config = dict(
    n_layer=14,
    d_model=256,
    n_head=2,
    n_kv_head=2,
    head_dim=128,
    d_mlp=512,
    vocab_size=2048,
    activation='geglu',
    norm='rmsnorm',
    norm_place='peri',
    norm_eps=1e-05,
    positions='rope',
    rope_base=10000.0,
    rope_fraction=1.0,
    qk_norm=False,
    attn_scale=0.0884,
    bias='none',
    tie_embeddings=True,
    parallel_block=False,
    extras=['capped logits'],
    init='normal',
    init_std_qkv=0.0538,
    init_std_o=0.0102,
    init_std_up=0.0538,
    init_std_down=0.0102,
    init_out_by_depth=True,
    optimizer='muon_variant',
    lr=0.00525,
    lr_mult_o=4.0,
    lr_mult_down=2.0,
    beta1=0.95,
    lr_head=0.00921,
    grad_clip=2.0,
    warmup_steps=200,
    schedule='wsd',
    decay_fraction=0.714,
    decay_shape='exp',
    final_lr_fraction=0.0,
    batch_tokens=[32768, 65536, 131072],
    seq_len=256,
    doc_mask=True,
    train_tokens=364700000,
    steps=5533,
    dataset='wikipedia_en',
)
MLP neurons of a small language model. Each row is named by its layer, matrix (gate and up: input weights) and neuron, and shows model dimensions 0-127. Each number is 128 + 32 x the weight over its row's rms, rounded and kept within 0 to 255. Numbers have three digits each. A neuron's up and down rows have the sign that makes its largest values positive.
A block is one neuron, or neurons of one layer that tend to fire together. Before each block is what it responds to, as a language model described it from the Wikipedia text at the highest values.

Description: Month names in dates. Month name tokens inside full dates, plus the comma after the day, as in "On 12 August 2024", "In June 2020", "May 9, 2016".
L7.gate235:165117094119101131124166141137165110147108143117129091112078155075135152068079135128116124144158163112141103171118137080133137120075126117204093094132171149081138127115071132123176121101108097155136083141170108164101106157215129143110113098073130146127160133106120099102103158151211067140137129093064131138146118126176151143096124124087124151140129082139120146138100171159116165165117
L7.up235:155142115149096140162135100148097156097112106084136094157112116121169136132104107173151147121113174133100095158186125068167169208115136149187165146096131114122120113133116166122117107102115081166067140077136157132119120186145112117140078047141158142112143125048079171121175158139098022102158108128074117133166124170103080140154117152083131181154099104116161134146074143136091198136097

Description: Number and word tail fragments. Closing pieces of multi-token numbers, especially digits after a decimal point in census percentages and table cells (29.4%, 3,758, 11,280), plus mid-word pieces of split names (Tyson, Macedonia, Zedong).
L7.gate505:140145153100174138131086138147182064069157127160101104146123129140118120163076174139119086138105137193138129114215072112127079106086099130120089139118111155088139109160136101107120101057113098062153140157132117107110185077093162157137156102122143147130086125125164133178079114163107142147113086110133202150171129097129146154133088171141120101046166062127117190114116103101117165111080
L7.up505:186183106080185125154104159132177167173146114104113097095122117156088174117171144141128105152149139167108118130175158113094157106185148140150090138187140204122128101148065122149085106131106122120182118170130092146137183089079115140210217162188122124113142128128111143130144201104122139107055106122112170163099119105097120106164109127158135142136131084126196202095169099162113170138164

Description: Final digits in numbers. The last digit chunk of multi-digit numbers, often after a comma or decimal point, mainly vote counts and statistics in tables, e.g. 1,66-4, 4,4-80, 2.-8.
L5.gate49:124127127116143058094076134121077088096093096158076112106111139150117136153114093090144089131081116124126150183130106074120150194235169138106164128168068143136099122134136125156111132076198101098183107133075107131101132121158071138185137149210160094160103122136126093124117157161199124120127080062113130148126128130188083174144088176127153083125155096185135144088146097086145135145101
L5.up49:153203134165132080155079116140119117092101164156091130161130146140106132096109137130188111078099102116114124193161145122085130155096101138123121127189075122125072133106119180103101119085158063089149133169109153117112151153136118133186108111180114110132095066149122168120167148114105111145096124089104149070132117070229129127137124137077121159109152100126175088101085111083120173143108
L5.gate74:186167155114139136132150197063135129156138091122154078143088127134132094119110148149143077059117109146125191146112144151164128119079118107099120151129086116122113194140093056155162150132125187112158158182117121213119120092150109144129119132139169122128104140100157109087188125176125185179167000100092114136104135168171129119131119130135103107135174145150088104132123143155127121091112
L5.up74:133165108124105078093103143129133195104157102105098148127187158108165127109099155142118075108082097085142135140139107113129118154160122104193163175108130102105201116091133107133120149125174134135189175137121147139141136090115044117138098126129221135149114066123130136081187126078138167153091112086088100165127134071135134029141118086153103152117128136110121122102142087118141160111083
L5.gate95:125092176140078195116129101097132159112180092125104142169168125122140153121154101138133094183115147161136016129103102152091127154153112160093092197079138160152150200193159194119065160093123145112153074122161118158089199164161097106146117123157209134123094086176140135089100090102119123129151105106161121142092179112169121137158133115168116178128109123153106103116152174130196164186150
L5.up95:102158100108160130091092079155095126155123075115113172094155176095093125121143090142140085122119122085086058142077085099159187172146177128099119123157106128140168120132211139179129140113122090119116145107102126143146152120123104107176171153108107146122117107112140148156096115102177084160108121117139121162117121123177127141140070063092091109145115171107133173090125155110179092132112
L5.gate137:104135093103159092088135135147182139184145177104154130166158171127120129181174138095106119148122136140113113123117182117122137110123165171172203130174120123104081126153054128170137080096136141034079105138112190098085158070149197100154097114141188125191091127128128132130156119144164147186160133133121119180180110122146132142150143074122117147073165080167150133156156081128147110124084
L5.up137:168161086196179120110142127119186122089115175121140092167112094164094102112161141068102139117108180113153116092086095101050140101113169159124142121112087141106116153110121121115151148128087061119151149106136130176176148115183105192152149145049119158123079080153150086139160149113157175108067158123110222111137145165159114124155157137204131116109091162080170150133109135131138108132087
L5.gate168:157116154174147067135212142142147157099108115135167166168079126216100092116137103090150127153133064166101080126112178110062138124203140151161158186088116150062083124135123131117102095174109076165121142122104103079183139145144123137133106121099076116127130052086099128144104079139115125202098179167108132139157080098113189166079178154161130201100084114135099168134123161137133147098157
L5.up168:143095148097187106148193083078134124094177089119081168154161137186052176153136117076117100037104148213161096134127168087110068138175152143132160137132082165105125054120081123035120142173121124133178125168121122131084080115110119146111088160111123146105146125110151127152148115125103107131111142119123181098076120117125128154148119122151086171148157100193119132165169114130125067122129
L5.gate235:092141140110162197149170146132112171175145108148178106106082108128105119086166130078136112130147128209114141136151165139140127179069162167109142125116151234136129087134134087106152120081136134105133060131129073135113125142149134148116151067126132149142102088156163095086151134145108098183144094145159138121155119152128117134141154129132126095128112107155177127110134130110044085097071
L5.up235:165117116111132127113125159120169164176136111177088191144123130104120122170165069096143119097133107151168118101089122100081071143090142135139108140159142099170042162138159140172156124123120103159058166090080146118148132099077105137163125171114115178138070098161114102144131112109143123079072107085127109113126166177122144149166144141145160158087121172139128155201118117124104156138180
L5.gate388:125128114059159147133077118085127127131135087139167055148195107165109103131082131095058109126144155152135154166108112066128112098083138148124147088119105132127098162087129146137151146113169138174173089112124095152113112192111166135133127130112160178123080114214130080132100124126135136134175080104123122091116074189121108140175082163195121134147148102159079121146122189101117173146146
L5.up388:085097099115147131137100108155160151094146064131137101134180114204153143127121153124154116134114135166132094113135139181104129155056137108106096150066130197166075106066089180064172133069073130114113107119155135180108146141102061119138134135126056090136088110164125128086153155137142131122195185146135138176093095098158118125154122182155061134144078157156146065171143131123077157154081
L5.gate501:104148104148138126113111119135110092126207121113111171105173140194207129148103132119161220129064115144101107106174125100063139113159139173149166109116154188138096130130150158110078147104112136108102151125091092085119128065199139026105131096155152148118142148102160150119177152066110141110119080121156125072150155139089119144117126107121105156059147119128125129147133068119121116096067
L5.up501:160120145105052083149119184122130163102179093199157121087103131118152099039137117113120083107143092142088178079071127151098177145143126147108174165142130141107141138205115150096148127132163152093104124108046109113195123133158136131112136105108110115116149099074081088124148089120180079100088169084166135105079149100178164119121137109113137152135143117131071139163179128166148163162160

Description: Decimal-part digits. Digits right after a decimal point or colon, e.g. the 5 in 115.5, 76 in 21.76 mph, and 27 in 18:27, often in table cells; also dollar amounts.
L8.gate0:095168117104173126157150125131123165120102103118129111092185134162125096133152112118142157207087124160112135139155113113152183116160151124156112130208151184124094145102088179092151130116155111136095121142080132183085150119192182108085171096122159133143112146107140175107133154134177158110133089135133107149075114157124108160152188154065135141126173141110196105122112162082103105133081
L8.up0:089099104082116099139160181123124134097118092166187141172134161108140100130141114139135175097136068184118095168073098121126126130127121099159135147126139160139100108134111127123118137098160151110097125117071145205106115156140094131097160123113121167139179137179143150095186113107114125062161103146153151117108047175187133147113187086155089123090130080087065095128127151144145152057129
L8.gate36:140136127115145114172141144129167182137152090214142152113188118124141148024125143138151115115094058168137156130115117149107096146112175171082163096121115105143114154083095108125164121139162089117143107108133143201099139091120121080115150078090141188113165064231124103103163145143166161108107094112087117102145115138128088120109161162165152097087131085127110162109144164184177107084117
L8.up36:087175111083117138102130142162077140096172149158139092189199091145116069153090196094148104039147084126125104127124083164104157102138122154133136143134126088093119136062102201098125092166141217148160056145159080125071150086102034159180128119195119127144149144076133117122178150138111174126144093148130127155147108106137132166097124100131144131111119120126193121141160150175125167127161
L8.gate128:109106141069105119152141167095122086089181102153094141172133117089119115093145099159101086117104091095127139107142120103130136180152134123143154099172135121168120143064131119145109113151161086112140102144128118146110141160131123165142161094112142141138072111195152142127125118132123104186137093112144115122122126115106113098097067117133164105183073124080198086085107135089133085079097
L8.up128:130178125124131107150204177131091056080095182134201110159110160143100095095128115156092117174140105138105140101121142150103150130146114089143158177113117176142134163120074239158096142110149124145163129163109118173119135142116119118204148090126071119111180160142124128143101141104125144077159165130161084095048126138107060097142069168068124094090144162118180075156104181109101159102168
L8.gate209:129118139098142108134149089173147115113128111092142103118172156080164157118114217113139065089208160149120107134111142166086129135118117161096147154063104139185166121155142149115133184149144141145183147157074108079085177133164132102090120122179113128130102170198165072081131113104085123130122162107086129130131133172175125209130144157129130154149099057228095136153210163096120073177118
L8.up209:104091137092141117077103167059114091143137166102160113108128058137089168114088106166175078047183137155126097132121156082126086108125120159066130113147108072104146163114168104093085144152092104108149153088119130144098192187154136143129114105142091146129097156197127118105127079119116159130129102153173136191129132167122077135155149097180130207148155181107132130129102145081072109088092
L8.gate232:095133086158081108157114126130130087162150115128144078234165138164149071118107137085159148082156139114112107137184116095125134100169062143062106154148109104116148108108162187122126112117128126119133074099135172128136177089093126111101170063142115137183153157179106092101090136165026148097129124094174104191143084084097134151111133154116170140122099102112128094145098153158147091117148
L8.up232:144148128097098137096109093138151103027152134163142136157146128139102099111133156135191072145123083129110164110109125131120185060111098072105174122142092138168097147140120143131121153102151170150124166135118161122142101185087098138173108190082110202136158198154164175107127086068160104134098119109134100116107121224135079136081122124153162158099102143124109131108150073125109163105121
L8.gate266:175150091071147161144077174101125155159154087132143118138157108080154149105144105112112124096137110179131108106106169115146128128127124089150121178098113144112119089124075118117120136115177118096141159089112125158141141152168152161123089179112091142179089130130137091154135178099062133073071128146161090064124098126206103102098170116142065139139129164169149104134134122146084166160122
L8.up266:120096161100114135130097101121112083159167081147170157127137102108123146163126134101140119155103081175162114116110163092158170148169157053119094141126083126142082107180088141131116129192115148116127144124070110108127189154109144159152122108160112147088146131149122143085165095189084157124153118144147069154100136142112081083117142080070165145163162094123128060088138047112134150093082
L8.gate425:153128217137076130148082098135131147173087115107099152121200107108155149151170195141150071090134117126113108110176080114113163140115125165128133116134095125142046201106127071123138153083138052114054081115121152187181104128160153070189136130175133104140119065144118144102073111092103107093120084131096103120122149100129094109164119104093143181129125112151122122141097106167135177086105
L8.up425:133145091096074091100091173201148200133167067069188165164086115175138123122141135066128134181089215187134105112128182117151088138149119072153107104092087096091138154138130144159117140135175125113141085178194148120121158152109138094094149052065165127090155119160115105112106076146169142097135095161134162130119182084109137148101125093145159076068131128181155142154167121120108132140125
L8.gate504:203083136076121112113147095121153089096098122084092162111119132139151144115157125165127129147096103156152073129099162116183121146198165207132176110156139158088129134124126076112142140091148088122096121184135097177155160150097117113105128097085133118094130102185171088134116143097094126136090098111160067161140149125087137154155042083126090152126092158190147166126109080117137144114122
L8.up504:095157116156192022134157102123094190131120145143126117114121156124123137084119129155029118157144147108148083122167115074107125107099112148170124171123149167139129131144109140118152126101182134075137144171135076177127116074123072136081114117163171147150211119088153127153129180109161106123074189063106130160107157132162151120080174119114144124120146131166181135125173109166082174104088

Description: Date month names and commas. Month names right after a day number in dates (on 29 April, 12 August), plus commas after US-style dates or within lists.
L5.gate76:092144080141094107141216147095114057128176120115154142123101102127133166177165117193129144073126152120144121131073072136111137109123112136161174142108143137038127072182142168077102117117123127128078096111125173109154130133144115115094150073103160117091162117092162124134154152115106091127098135098136178105100120104120098128139168142059133136053123107160060166155092122130182156162147
L5.up76:194101156134093133132111136104123117145174123139074146144135096143123084162135107073134142133134109117182063118140091136134149181190149133092176118070060058066146151100143095151132135144127136141082119059158097046149095145093128137131144120099178148150118087078085122127196166140119101058104141205087118060103164056118058128168140189130102161171154154155144194153097117147096143117168
L5.gate90:141136124104081094124111109103118099109152103156162102115104109126150118106067158124111104083131185131157156179111096120176160150180149119147146154120099150122067132118138122069150114139124095147137145064141145109079095132162115128113115088099134130132167167163157127160142145101167191127149066124153151079096103133139092123087145103185116074143109148167160143179115139156093120149130
L5.up90:204184155084144132093179153119101161153092089138129136228162101111156180151148155081081165116163155105116149141136111137172102165082145147123130141155140099156112153134102094149108116123096090098152136124130154167128165169191139100156083157158216128113128132154119130117145156150174165135197169084088123117118081128124104132137138159130097075093096036062148126111170193127140140169138
L5.gate128:109141146135068144194100076168132145107099096132149115115111164084141128149151153135132111149072167133095043141135108169110100115150119133155111110160141103140123143121112151090081142119222084150092112164085151112098148144140172174199155141142079177081118047177061081151175109124126096158134138072154144119132094107157121103126108197148138100070148092155100081172067099164147083123081
L5.up128:126141142114082086101155175109128188126191155092101085109161146113138131068136120172147064112129144138126152145093145152045104156097085120157162133112086108130134031196090079126144097130130130145124218118113106148139157129176137183139085137130102118157166069146140101097197119149143140152090131134136132109191126087155165090143145144123078065167158080176150131137115100096090150186201
L5.gate150:067111171130171133156089146144123092161099137077026139110167152106065161168105139178204161120107131168157126132116079143170120129135071196143147087161165098171154101126142124116120086122084143136089130094135139109148089149072131123109113140161097173126129123125214110126104052169130121152140089140142156142167111165083110081082143153125113135128105164115172138163121130125107129068154
L5.up150:127160107136156187136201099042133100129130088122143099133101177145136149126088157132164087118127134124048121121115165157069119162148130085163139119144165130112160123092080191174094172142124074135086224127159102109166093090061176149152154106125113117061165141086146157135136163058136151139157103169178191142159138136137144128039102136138120097114189107114167156110121114113149130172123
L5.gate250:110152183149110126141056150036107099143112107132157107105091112126112159113095098179128069106090078144139125135191189143164115174116103069104163136138070142143117137176145098144095119131100151136076179179133166169101117135172131133156114122102091121148120110090063098085151160131124151141126079108134112133162111127144111086118198133122125189187139112112091139101107096138125130090122
L5.up250:183114126112145141164099114177132179174154096138096163102083112153139147091095105120105087141186075085116137102155137124087159138142104150139040178149123065218149173105122169134199170172147160162079102113142167106157164110129122170125126167144153133172099117168121121147135139115082140120154083194139109126148150097120056138189182118116114125121137089127076133165119161167127153127198
L5.gate283:097104145193124153140121136103121139083156111112142143128114127124095145146057142147116132132099116141163117092142119107142131104086138162125100123096214101141184099122120148103170118142114146115089078073176140098117138126085149115137111087109145131095106165112086094138155114152106130137123063138142112155173145151107152124118133181062164129096102148139052112118086133175157151155177
L5.up283:157147206122188114075128134151103169144129135143146155110119138090097155098113157170138095091168159082140083122147145187134111168109122091105089131118132120105129122106131175128126073142074102157170153156167077150118142120131107114168144071107152114100141142078156130115123143133158134138128143060114132125155115170094123134136091115138108083189095134161165125179085093100088151172141
L5.gate287:163066185104194136128134129137085111151115096162153155127104131218127124112060120132111179158152108098119147124108104134145110135095094151129187102182163177134082125116053127124104146178131147109142131132179162178091155098172123099111146131133130112154176160086190098076127071150126114147114156128100103131133115151150076125116169169127107114180160147104063137174134155123194131109184
L5.up287:095067131160099049140163140143141137158084148112132136096160092110098079105143163118141152127130127154139153180188172150158159128129109140107161117151106114162152144161158124171146091116144191126132113138152100127159150094147125110061129100128126085126149124121136140123115139166121121102092117146123116084129113100132116092090115134109054142158120082150093131084143071122071133126066
L5.gate419:123107165125122121121145111122150152162115168101090050071093147140093099209155098084125113125172095145126183095160204110087101188178151159113152116126109173135066106160133157104059145139183145164140075170149123103127083117154130111113111103085111128112080111105111167118115153130103123101162096141180161105181128158129110084172126112161139115121139107140103121098146072145199087162135
L5.up419:130093095059182143086118152083115155144173122124101119097122096150104146103094119147130024060176184142182112165096160140126096163103160140113109180127166126106090124109137076078110147171139096144134091086142134107069078162130111106094111162064122079179108136147125163118115191144184121134080121145151185096141096082100082098111117175084140130132161115068137153083188071098117156123106

Description: Phrase-closing delimiters. Commas and other boundary marks right after a completed noun phrase or clause: commas in lists or before "and/which", closing "=="/"===" heading markers, table pipes, "and/or/as".
L8.gate4:117141154119094067144175106117173120090122140148174131163065153129149130166125107142091084123116152113100131107148095126208143110171058161148118123082129124116136149150126100073126143169155174101134154083107087096146184150123124118159138145108104120120108070102149047135104153120154110123144088124093145120103188142147107062102108120076099102146199137141099181183108177232165052123134
L8.up4:140110134126066162115142110137122110125111190126114150142185051147149164097121130164121114125140075102132096059150148146170138151107166127131152166129068109169161149104108116153125120152123104115177133145158114218174169124102118075080179169135121146084187117154150124151178157197140137117115097167116098122113106086157173174143149140110108189133145119087147133127115109079126128082114
L8.gate7:143167149143130120129110128076092143193139135094135140114129156116131125148164106137100159123126157082097131113188155099199140114118223092097086062065100098069111169164097187133180073203107145077137111133162140078209128152117108174177116150121155168157114167047171166144094158082124110113144134163119139132203103141187173135139135115135191167050124113142093138133094128133187168131155
L8.up7:162128107117156225141139137113152129180125167073162186107090142127083140151153130137063142152111084097115147121165145100179139144116155090184081132088149113137104071124121175117145146149112127113106126077184116119067197121111217115094139146158140144138150135099113111061138164118153087173078144139118128083160141117087160107151132121141125160079132112090118129187122172090090156118087
L8.gate10:152085094091197096077187154106162196185159133127157135100087143162102062126180105110088115069139123182054143131163122196112088076151078143122124099057154163098130125159112132056093112115096094127174111168115195121142120094163111116149134118155150183167118136150160150132183115085173158153131082145193138206120130110142202148080114168150123080151206144170074103126121111165098086116106
L8.up10:154135135133115168085109168078133137104155145163141131142140137152153215143149119128120107087129131180091143098155062126114138023083148083073160130145138134136126105126145163098118128174132136139154062148169120104069100115147108122114075149156101114119119134096101149092107140081129060085136091030137108143127087245152049171172091121187117126132148112166098145140135144128108138098095
L8.gate175:153120173160146101091192127171105139118121111084127188099094093084129135111135155148111162084127162054125102174112090124161090147152111130187101138120121139119122189184099157141122106110142123129132186134145135113137103163200083155068126088145151134155130118137127158158171192153113088139099153167175170126060122139146112099128134123076116085058121132170144144131106133124131098101072
L8.up175:162131063158101102089204187144107203153147160081129129142124110102127130156136130177157098123127186099124140142103167153096057095115142134107105128084107108130080170145122156149121110160087104095142062111083120128101100158165067177144140092153158183169138118145140131121117173143114114158072152150143123104059113156119199175091131173123109086123166145167129183115093145076162098102103
L8.gate254:157095188135141081065105116093118125102062116146116161086121117088152093151099118189123151164167129133110085066139100124156092103165144147103129084086127116128183167148144136087131168107103172053138172104117108124156085131214139113096106090105087143179148045108100151166121117169079142123152168122171115153151177166112127096160114151093114117119126161115105150136046172165108084087134
L8.up254:154155157078129078140058092111091070152182116133168163135105092153166047179102112122117104161142189112151118070137097136125161142061112087134080093087162105094194154140154081157112115153114147142159150150145105178160141172138092073103112149113102137157120094137098130159104069112152163161137104101197187159172180125117127093179145142117111133077127125163132135164130082183093065124139
L8.gate343:128116117038156079132148164120121100085118128151147110112137116163136127123132076107139198108146126067116174079163130137136087136188146179167079154088172072081157137146115162097118134121117105137136129094142144162066107157142104112076122148099159166080185139100148099155124194063065141122103161087095123153161145115138163145095156135128090097166098151161164118114155129177198115169153
L8.up343:108091148100177162095166115108136091126124153085119135105097153139136123158094114125126133123079151119166129090152129146138143152175101176158132075087189100106126133121180137122076105127147032134170098161138138136180165128118140186077139124155091091153140140150132140147127077105155129154140121098118138130099122129108215134121109147166207092109178138113085133152137141138190114120178
L8.gate451:172173130145156101105111205117179133148177142088090114079119152173090165087176122174140157152139116158122104051095122100116110103116086126161123110132116105139150138094136159154121100152118102091132102145138125106146154113120132073051142141146115089054084121132141142111115174119074132094132098160091172169148069101055102121156089109102105120133147044175124140178078139101070123098153
L8.up451:084111128128142104102089075120104162124127113111116086117116107096120167050145141185149112110151082187097109085147126121144103134121071176132139118129115124235116079136087111136143094146132150070074166148116082132184109103134172165164126125078137072096090134131114164153168131144080096160209123085150083159111136121193165143145106105150091169183103170128095136149102124125139129135126
L8.gate510:184127183106189112105147127131088170122156137105123153085107147088187130110131091169121100105076143136111144152186120146140137149187145148138130149076111121048131179131139096124132115124121196152144152095091149088108167150144111156097122104110136112101104021132119100120169087120117139129087128105141113092143121125120106110128148147116132157127135134102117108109177125181127105162102
L8.up510:132113148093155080123132115090077147110104092138082135129079114150145107091127124134144159095072103110104068143014062170085118136119090151152137206128113103131165135141156127110151167140106129161167134167096082073124100137151159127122126140125073141109097123136153176078134079163189147099108160150138163066080127118080091156173134151122115137109151101154113156117141121177134135153100

Description: Opening parenthesis. Opening parentheses that add parenthetical info right after a name, term or value, such as (born 1999), Population (2020), (ESP), f(H).
L5.gate16:151083186150202112112132162166168085163174051137092132105126079134130111068159120075139123178109163084079148108109122139131109083143149113142136104130106097102136109137121170148176090119126088122255124139093173123072159121127176140149149109124149105111132110123163139134126166133104092142147055122118152172062118107141133108159145136139123091067086143159122130143220127159135128097194
L5.up16:174067087150173114142208120119146154166128143168080135157118113117142091169145145091102147138094175177142055155129138107150158100120125145063138072113155153097112127112073149103127078128177120101163117149170112146137176156134165170142125126163100092126141133170101136146131130137187092198147099167092150149137121138210158107134092150139116104084053095087135080114155155139142066153138
L5.gate57:175091170168113131086169211091130168078099122136130142143129129135131125128165114143129125145097116138116153179138082093205185122175153087092113112090125110080159102148156103126140116083121080067159210142223139196139178118128134141119168126118169148090107097140198129106075140137160135118179086162172172113143168113121143093079114076135154114186129131070121161146082127173187163124137
L5.up57:160127131081088134100147209140102135093097090127075131150101103146109089097098134154090212163107095115128118124149167081174144068185150098133124147095120108099105102113144132134168102118099098122229138132094117133120096125125118094151132105150126179140121131103174134081120106193094065076152086128161132105160140138184199126169127149111156129169116117079137139128139160205172159106129
L5.gate149:141113144088117095089129096132147109129135182095148115106104107105137114135216126163120112114127124127120170164163137128148086071143119121168180166143154106118131160089120151061147092172093142095092112130118156117166156142144149189195143100139129142195144116169165111088177112106174128162162147170127123118165122112187170123123073121061090080105118140163153117140097110106135136091117
L5.up149:125096159149086119100096118116104090152170114095139129179120151128141102123145141169120158147118085154147190128122130068171058105132152145124102130142132160192124169142151090107148081124095062141092080135125132211168168140144131110143140133154134154094165186195129163129182132121040104148219147166161116141136133073159184075115111102161160084108142108124175145104156098082173117105163
L5.gate207:104029146169168133148138161165114116130157139171197139137109144081072200171143165168094135184098121126080048139125110134117139175167123084104152149158066134142070143131109159120107168125108091166103093133155167115137119150118151143118147092209097168127183047170119113075109079162168108118093124133046189115190132200089116135123147119120109141175096158121103170137125088090150126116116
L5.up207:130112107118111121113111050187104117156174116082131108123192129090134133150149101165161142137103142129121179128145100133151153121098179139121160074113109129078182151097174138168137172134140125167126149182116161069106130100158144119087135119129173139119080106104157146101205139101155105113088106140144122146172117141141141137161105125103145087081093115160136123093116049133163205190140
L5.gate343:094078169146199127138096186136147124123123160167097148068083103127074127140134129093165053149101144099131138159133167162223161069161139123110140136116152117148133118123113090138142130095079085134053129129111097101121168156118153164170194107096146158178120131145115157081111121155082108182124083139145149142137128127121162134084123126147132127076127116074132152128099152136097118119162
L5.up343:154063140112119085079161162082183151108165084129130139052117149142086114126130126173142107189095167070080134134164173134113150142103104106118147141114187141182134108148095087191138103111101139140077106115117154096170174111113169137191130093116141126138148086139125108121161136170189116133050103099140158095165130191098156102095146087157145113098182118150095163155143107186102129128081
L5.gate353:178101169140089078102136109170159099123043127158166112164114107133113117146169159156172171084116138147119018122156179099105090061158146147141117164132064090152121141146069161042151189068078133138124124134128195088136122136120129163147169078150161133134173116108120145138103128078086147135206118111123173150169090083136105130142127170111103092097149128091109132156148134202102090082116
L5.up353:125116105173072075066163114112212099135091111184138129136098143137115160119083157067160137167203147104124142148156113070120159154173152131099151144131079079162120153074092149127084145130114158167113163152126137126070141170121154136173162151096129105080134117095142105092144080120093141054186118073118169143171146155099105076146117138075174103132111155106086159176083097147110134107120
L5.gate450:108113128100114081112170120159196110092106196151110139141124082148042144136134142180164164201079129108199094094147155156085097192114113086161142168123133128138136126082127106169144103150132138087113113167167143107120170094129086078162162157134105119134154107146208185147182134128076118135116090133078123164161096146110122084122132113122105118105160072107068106128117190154117123161131
L5.up450:128100115090129066133177105179137144147167143155138140100144078137131105144100115212121107108151129149180118171151104129145103144139075114110143121179124119090095124144079175119115076084104138060068189201120150109122146042095101125119166182124164135115188169106138106160093177100162133096121124105182029146106129138142170132111156161164065099116100134100135122180136140144073131137150
L5.gate511:136143157106144132122136137142133173191117155088146089122129077118173118153163117156097097133174164090155156134094105143182164080085145182150103080165119075154196145089159098124140164107086123119152147098123137162121124212125160095106110157139129119175133012127081113081161112080127129148172112127126136181131151129137117131168167159147108111158101162160118130173170090152122153125154
L5.up511:064160112086134083092123169183131154128138131102127132118138118121083058144150113171138155181145120167174163093092145124141135052136125117149185111152131151102164097139103116172148064119151131115103213086137158138140162103137166140119158128103086099185139101092125103138127138129163167150114140181135091053145153141131096169175177194161087136198186113160069135101130120179158101146097